Weights of a small GPT-style language model, trained from scratch on English Wikipedia: LayerNorm before each block.
MLP neurons of a small language model. Each row is named by its layer, matrix (down: output weights) and neuron, and shows model dimensions 341-511. Each number is 128 + 32 x the weight over its row's rms, rounded and kept within 0 to 255. Numbers have three digits each.
A block is one neuron, or neurons of one layer that tend to fire together. After each block is what it responds to, as a language model described it from the Wikipedia text at the highest values.

L4.down1359:144104117078120157126157126109100157122091144126142091144103143119154115113053134084194142128189168132110167162152126115152169113127118109157106154165180129146148110129079156164142130125159089121104132119065127189068124144094077123104161127080090104073126141173084125099129138127117163125126046146101119114130157129148152137069065134125161143173144075057137107095155089076161096135127173043095186151160158079186176149211093145077118079093090121176120082179124142041047091086157152140187124163132120101139131105066
Description: Transitive action verbs. Main transitive verbs right after a subject or "to", before an object, such as they drafted, she made, to take, found.

L7.down410:125135136160171122134070108153108082133173144124123161094147078114136128146172083124124085141100120143121122185106161113142095127098142108123178143145064110133156145137119145076093117077080101116129098192139129105104115103134121100103147122111108148124120136119182152173101133165117121137050158113165110103095123123128112117115157163082060121121008132133097130097138168152209133158123185109129055099137107121175190155152103122133134123122183168093163138096084065105126169125139176124096116110125162142055141134128
L7.down420:141143154128124109126158146172129143129087099087123124132151179157154111096116133088199106080149051105158131180110087136094110091109042136065093119076170131142133113143168135115124119137120143189114152077167122120188096128124171145148106162155156124085108153064138126191155165105134096088108173161143100114135113105117128146107142151118153209154000152169152129144084087121102148115115086113121136164130162140112106098098141097099108119121089130126141153151111158163150163178132056092117099144131119124100077081143
L7.down546:129070121088136143117168097120133132084139167134134164196146093073125061191063138163163161146168173164139220158130145148068197139113130115164168129107121127163062142127093145107149138135105131125175103141133169121125120116123110152141136142134167127140147154148120084148123108146175096126073109096171094166136080106123159171124155057061101109131055106141128097057096091112072185130123108115180096144051118121120139128146114176144107105143088102140087111141199106132074039123161106146113180193121127122180110105159
L7.down1200:148156095112125099070191141126129088125112128072154096105099093132112124223082173099141133116116156112151090134178182175106137123120152131108152162138079179161140175100079150151085084115093093076120137145172101178173106064029090178105171162092129169100075150115126153126127121167196113101113131081135117154180166146142154126121115064148115146126175149126135129078199110123102076126115140128127137078151099170145159166089144123108193045129102130155150146076170140147121128094158153168139171143133099110133112132110
L7.down1432:124093123147147127118120125152099152130128127123174115159092102128169125095151102136157143094077107117158052165124085141171162078092108128091150201121158161123151162138174190114152176068104143157166150127090087106122128133150125161142122111156055166145130129143139182100111084140109145125113144125081116100168095084125117167137112095140127172162109061102090109105109132054117145114166127099137075105195185146126124116125121125179115133149118108155128176143162125148103161146089146149159177114177101130118094104113
L7.down1599:109121139121181114170145150136150062091131091100096124078124175106099100164147105087132088132100101117143172126179157139224150142125148150176092134184150148156079154146108134162089110091108175191119099157088082161112171129131098134146114154116103102110089083157097103124117149140077133118105118129136135116099092155154099174181149105168214111135183111151145110103139132136090106140156124111120134115137138141098200143152170118122105108101130157113179088123161176101092122157090153094110106210126115143148154157174
L7.down1712:126072087096167171093124165100161147106144117110157131142124099110130099153103139164185114146117074120112098132139150155189143118098114112088140104146145089158133143134124183097157129152078083085142155101191110132111089141097138118119085125080052166032103183120134139212168111106175062103075142114148153092140129126093155161156102106109123126140026105123133137134149106107095161176163137133080136129082195135147115096057127145161047089119117127155141142101171104143118149141111111141126122162158190081094163164068
L7.down2041:081136166093119114095108070118147122118128159135134083068175171143161082153127133074131140126144180052110179119149172105115157113140093108078133119141192110093109120165128119142120138093214136139155159125112150137120108111116147102098082070105141121146122096131103127154176208123117130147097133088100145075107097094105142123158178096126107146207081086146107189161081077190101168081073190135095138105209165160112152150104139179151088140082070111117120130116158093084117161141168151146102165151103104135135134117074
Description: Naming verbs before names. Words that introduce an upcoming name or predicate, especially "as" after known or referred to, plus called, named, "it" after named, and became.

L4.down1284:086160128114117165153171085131108098150138113165104124136142084104137127221082095109172162090127175102161143161135088124087098095083100122143114103160118183124118145058131107122146137154139150082154135148158145155088136139108125125142142093163100138115113080198104141104109135084128124135102126176188092125106118061092111140134099162094134154108186173169109111120154129140106061113136092141099141138083067069115127150116102136162155105097147149143117075126134126143152089139150130165185118194088142102078137154174
Description: Negation and quoted speech. Negation tokens such as not, 't contractions and the un- prefix, plus openings of quotations and song titles like "I and "Give.

L7.down216:077097150127128080080085093116107108130135086083175128091190165171115162089127140153150106066160148126152081127122104140031161125144064054172161157178089126089161094159080143135125069151132101092108148143093111125103078123105173103126051123149145192101119083122085105109117107112154170136240195159131169166135113163165107172136152144131144158089135175139155121114119123165185105150074137137182209071116132050090135068080118147131137093170120149155160140137154120146122065085094116107156120193079099132133143158126
L7.down284:092086138145115144130141101146123097160121193103092105129135142113226136172087142144141148136142104131146125208161144183140145139153083143161155161080169140087120107118149109087111113134136108136158121200201134156163091135132081171114088061118177117042146160138154089121187044099166150141134136104109150100076055081109151151163199145162163141122067127109132103065090120137150162183109144148111172131139123116078165144116080118127067133124171101103121087106149149184115097066126158081101122163115099148123119144097
L7.down286:114115159121150111192104163169144141109132091089144114138112137137106104090147091157100145159107141070136092120140093151174098119142160125140138143028123136126143145094094062176156093078167164088149075191153152163072075125140126153155122110134164116097137203184122130116109104134109132179108152085160139124136117162121151169077203143173124106162148156190118156174177170094159111139145150109111095102135154127124112150110165132130102144118119104200123079133107185111115129173110163098156119129156099183102104118119
L7.down507:119161152158092072139135099194146105134146159119156094142136189111154168151137135146147091148181166169099172162092112088035099170131068071111167158105152176058130126106149138133102097134167177147134132087163082154133109166131096070078147152148135151121126117113116128114088159138106098115170142144149163124081094079116112148121124179093139162139103111148128172162076093134193115161117115143087118089169133118159108119114163159131180172091157086130132160183123113173087167168093128141109125113116140077165077181113
L7.down595:110169152170198172173141086130143125153156135164149076137086166104104154095154037078089106157161129137169132134168145127102165153127129117109114128075133161076096181103134095141064115089099106144099089147104160132147096096112155102137109148111131082179091164131061111146136113083109186192152185105184152154128174095138084083124160151091112128121085158131088138065155132175120099120070148135119157095164132170106155176115097079127143100153126162158143073116105064168121137152175183102156053201117091178143172110141
L7.down831:115174120106101134160170099129145156099132122143109131179093154182100129125083142104172166114113089118094136187088122140127096180154129160070175143101133088097127124139132145109131130134102200117080125077094041114147121111145131090093142175130152178125132111111160127167092126129097100105074150135070132085171132205131090203140184110171102152139088139173124115125066119156159190160155134094177072140175162158203115091104090079092133141128122110138138124169088124085122092172141155087120136160136119143144173123104
L7.down1123:117124132142073136172154138084182114091124111126120125173173147160148122149108121158142117104153117115117178196093123140149147110148141124165144115102094157101139098170125121157081148141147172133119120109128136118162081154130116125088125112168130110117137118212137098143166134087160139137096108105098146157139099174191096128095167176161104194180031193163101112066116165123102173062160123044111177083199178096098113089121132047144173155185150132213113148103075119132151136168114138114173118101157046167116070104136
L7.down1281:125093106174158085148137090077063178157094121167132195150160140113064075127151085118123165131155116190118142110135124098132119118134109163128166115123167106134181129184104141127109171048172118162111135097156106132134168144131189122109138131155045128074135123118152178125127145165121140157131074097153120116106123185128160116117141127148116123166038064096177095087130093124116127168181071145073152104105108133184168128133110142143072168132171132133085134104115128196116121111126094131119130152195131076116149154127
Description: Start of quoted or titled phrase. The first token of a word beginning a quoted phrase, song or work title, or proper name, often a single letter such as f, I, O or Y.

L6.down74:092120121117133137095117130126093173113134115137144134161115161136098134176103111163135156128099162159154130160094154125127141106158104109115185115100167156140108102109155189102136101113101096141148123076096031183138091076148139117101103152117105181152134138160128142143150104089097128121133123092158136156118119054087104127129069169115144105175255090095161119130096127170113089150117166150129219118153164130155118132124142117148154117177157087163171115122163092143120121118059136115124099146102115084139135122160
L6.down518:156063151157139135065192164073134148112142181140115140090115085058106100172155151133132117108127106124073052130118147100110141094143076111113098123135150148115080100184080112088164066180137122137075124095104087171104123097151113187143116158153103127132108128136111143150148122150134120141151148086132153176155073094142132102162087089130109111130171124169193102056106095102097120095150159166104168068166158141096182089146083148163163071116105103082147138116148043181068094084134187128182126078095163087091220100152
L6.down730:115160141105110118102124166145105111143158093097126129149053089157117061142131194161128153081218120183185100150134142096112170104143102120128136172173140104154099161086104175066148135150101091196103168066153139156114138133181088127110120162094097149167099119112108143117139124117110144129163099127118130123113112148094168147138114095079126112161073072112185096122138106117131093166146141118144146122120151141108160153146166108093154172108105070149123142129166109210129115088117185173145151152112122074118112128050
L6.down1009:118126156116130195090076089123100144094188092118109119102135127147173139111158144097169095095130149125170089166174155091156147099139051158108092144173171156185092124125130139099073101169133158121070132105066096130132110118095094162189115123160066160142198146131113200118146201161158156114176104131073112156095152121159137110070156122132107075114142135112094151118150109113104184181168167120192059089102172070135159125146135142148122141104187153172145115079125098116114102126163137119131145147151166067137102103145
L6.down1421:124107107153084090077146142118104166108121097178140158110173159082075125114103113117190172092152082114111177077191109086173137112087084064099114153134156119113137140120083126161157108179144100160107151131121129116154139097142145166088134163116147177157206073208113144144087108132141122129119117109131122153164136146130098116144091102078126121143036136113150146128128155191115124104134085127106119112083130154149143154139084074100161192086071124068113151138110055159149130180097178134075169088129133117153166073135
L6.down1542:115102102172133134112166113125149141145144138150142106093140082114133105129170159142139137154164154121129138099129148149127187135110106100143169162143081132117118186146080124160148085124156088127149147167101058142114098102109137118160120111122086175146163128098159125126142085178134147106097145131138129164153139150157152153145092071137140130178153100144115152071108156138093108152134105139129123105138167141100117151132081113119182149128117132128149174130167118140104091029122121081132131137138106137113222136120
L6.down1597:136153168140166167091168146103095132119118124134159148153132076099071056155163093155169130131099121137201113163185092111128186157148126135107123175131087145145036176192126174142156153145098161158091169058139116168085123138156134105208094098113156104127145096160125152120097159182178114106153143145129131129145142117131148173151172073171053121079066143186146102136088159099122094060115070124150182096125102161092128144102107066166124169152091093174109115153121132142138074148088108165158177124100153140081117105085
L6.down1641:143118111098116201127118125221157118137113103101132171129087137113096073160114079208188180108107170106159160158074098142155118121094133156141163142108107143135136133125135204135116112073159110190129145113086133157095143154095115100165131105110131106160097148122104151084146179163078124137123115154174073159177112159092160199122094065085122090176164101097148095110170135103156176175140144112214123103128145142105081164168108145119167088178131113132117142136158098078107129084079144130107141141131113080135196141129
Description: Name-introducing words. Words just before a proper name is introduced, such as called, nicknamed, named, known as, titled, such as, plus list colons and dashes.

L6.down283:168123159120142106125139124125070102103119138116182153086151101177110157122168119126069196094085176127148124110126148061135100142094067091055140132109053057115135124075162179168105134136129122116158103146078096058163170078114134155093177097085136148121124159154110133076144121111170162155180164157116145131182163117130121079091149130131161131128088172114136122149072149166127197117098111122143146179099100106077155104156116114127083121118145140138092147139176124092113142177119120142163149158160121165147168095181
L6.down350:180121166098107141196188115189111181079117132094122107154119082161137141090134099123119126097138148102114101120139062179073138092104141116128150091152152131096128164108174091112102103153141112148157119196193077127064147123134097147165082109153169157083109106143163143073064125095162155134112163142211087109146155098102139124045099106052125122128073113191144113107096121123141070092106102123155195159077075108140207102155127087171145143095133069150105134081145134123157149101123213157190134136156116121149163144123
L6.down664:131145138113141098157145112160134105143130138093139135159134192144135109055140120135084169134129081191127146143124154108056148125143160111117125153096128089118145171094169094201109167141115114181153117119171135110098137091131149128101130146041177164114146153099111152126111129146092153160094122183143160086105106087094160137125128141056125090108108155162123147156095140160140138146156104152163161156067193114077164127116146061147153109126167128166139216117174143103151159166165137120112148167143120162125177140158
L6.down698:136109180122171142177132095218158127168105079156107119078113142131184168106142091203130137191160101115109167151140157171148110169092149111129102185105107131137125121086115200124102100154158142146101148112066133103096136128142149111095151157081143063103133099195130126128193131172150106144126118161126097162106146112078033146112123111118102131097081065148168171139115138120100168080165107110180085116150104183095156113179096075115129084160099207156114128180197098110122183144178141182103119122135129069129173123129
L6.down704:122114131129106077071166125123101130123190164129120166095099058121145191099169126083118147138156095134120078097143105127088069102103167102122154157080084160128153153117108165132115108115087113131124135142150144096143178140141135112161123102138145133141158185144126139118147134090120118141117139162183138171156120128088139107147131081062131096209083095142099153141174126197111093119097112137142122139069174121112095171135129132123115108155107078146086153088149160136107124085140060201083149154167149114143145165109
L6.down943:107150117137120127163126115147120085156125141129191166116162035138135114138116056082071157118080175087148169080066108114098089150149110124115091137149120090110148085139172137157100134091153137183110124100140116076154156099124095102151207122122137156084131091069154121125127145129109100162130107150137097172166106156115150075122229144094124186109164136165181131128095156133163151114121133111134113140123109133136103062133108093129093118072114130161122124118132185089117155219133108121108215142144137147106152218109
L6.down1541:143117161167146145144122109127124152072128166123107114072122170120105111111127168189167113099074111145144172161172154117085134110142173161122129141176161142158055150109114126085151132129129121184054105105124154091088124119161102123092123131129075122140150114173115196129125174066180127150118133126172139136145081116172116083082137116091119065102129191085141120128117181110169142125118120092093157140115112140141085123097098145158138182063162156143182102119126163076182079178094165122191109064175142120144196112101
L6.down1986:127113131133200113130158101107114106122182040104134161100159092169097082110151181144166105106153114162122130125056127187066177134122165146138130205169147107105088131164157141168114126092102098109164168069133158075128130095123117151109153107158146114107120140130188106178104219183106157133122206106133127065149159163123190097101068097033146102117102128114138114171099133139106161106109120083070090159167143121126172095119077108181116161117115124125147123141152147106096161186150142132130152127154114168093115141118
Description: Start of a characterization. Opening quote mark, article, or adverb that begins the description after verbs like described as, called, considered, was, e.g. "described her as "an", "called the character a", "considered "thoroughly".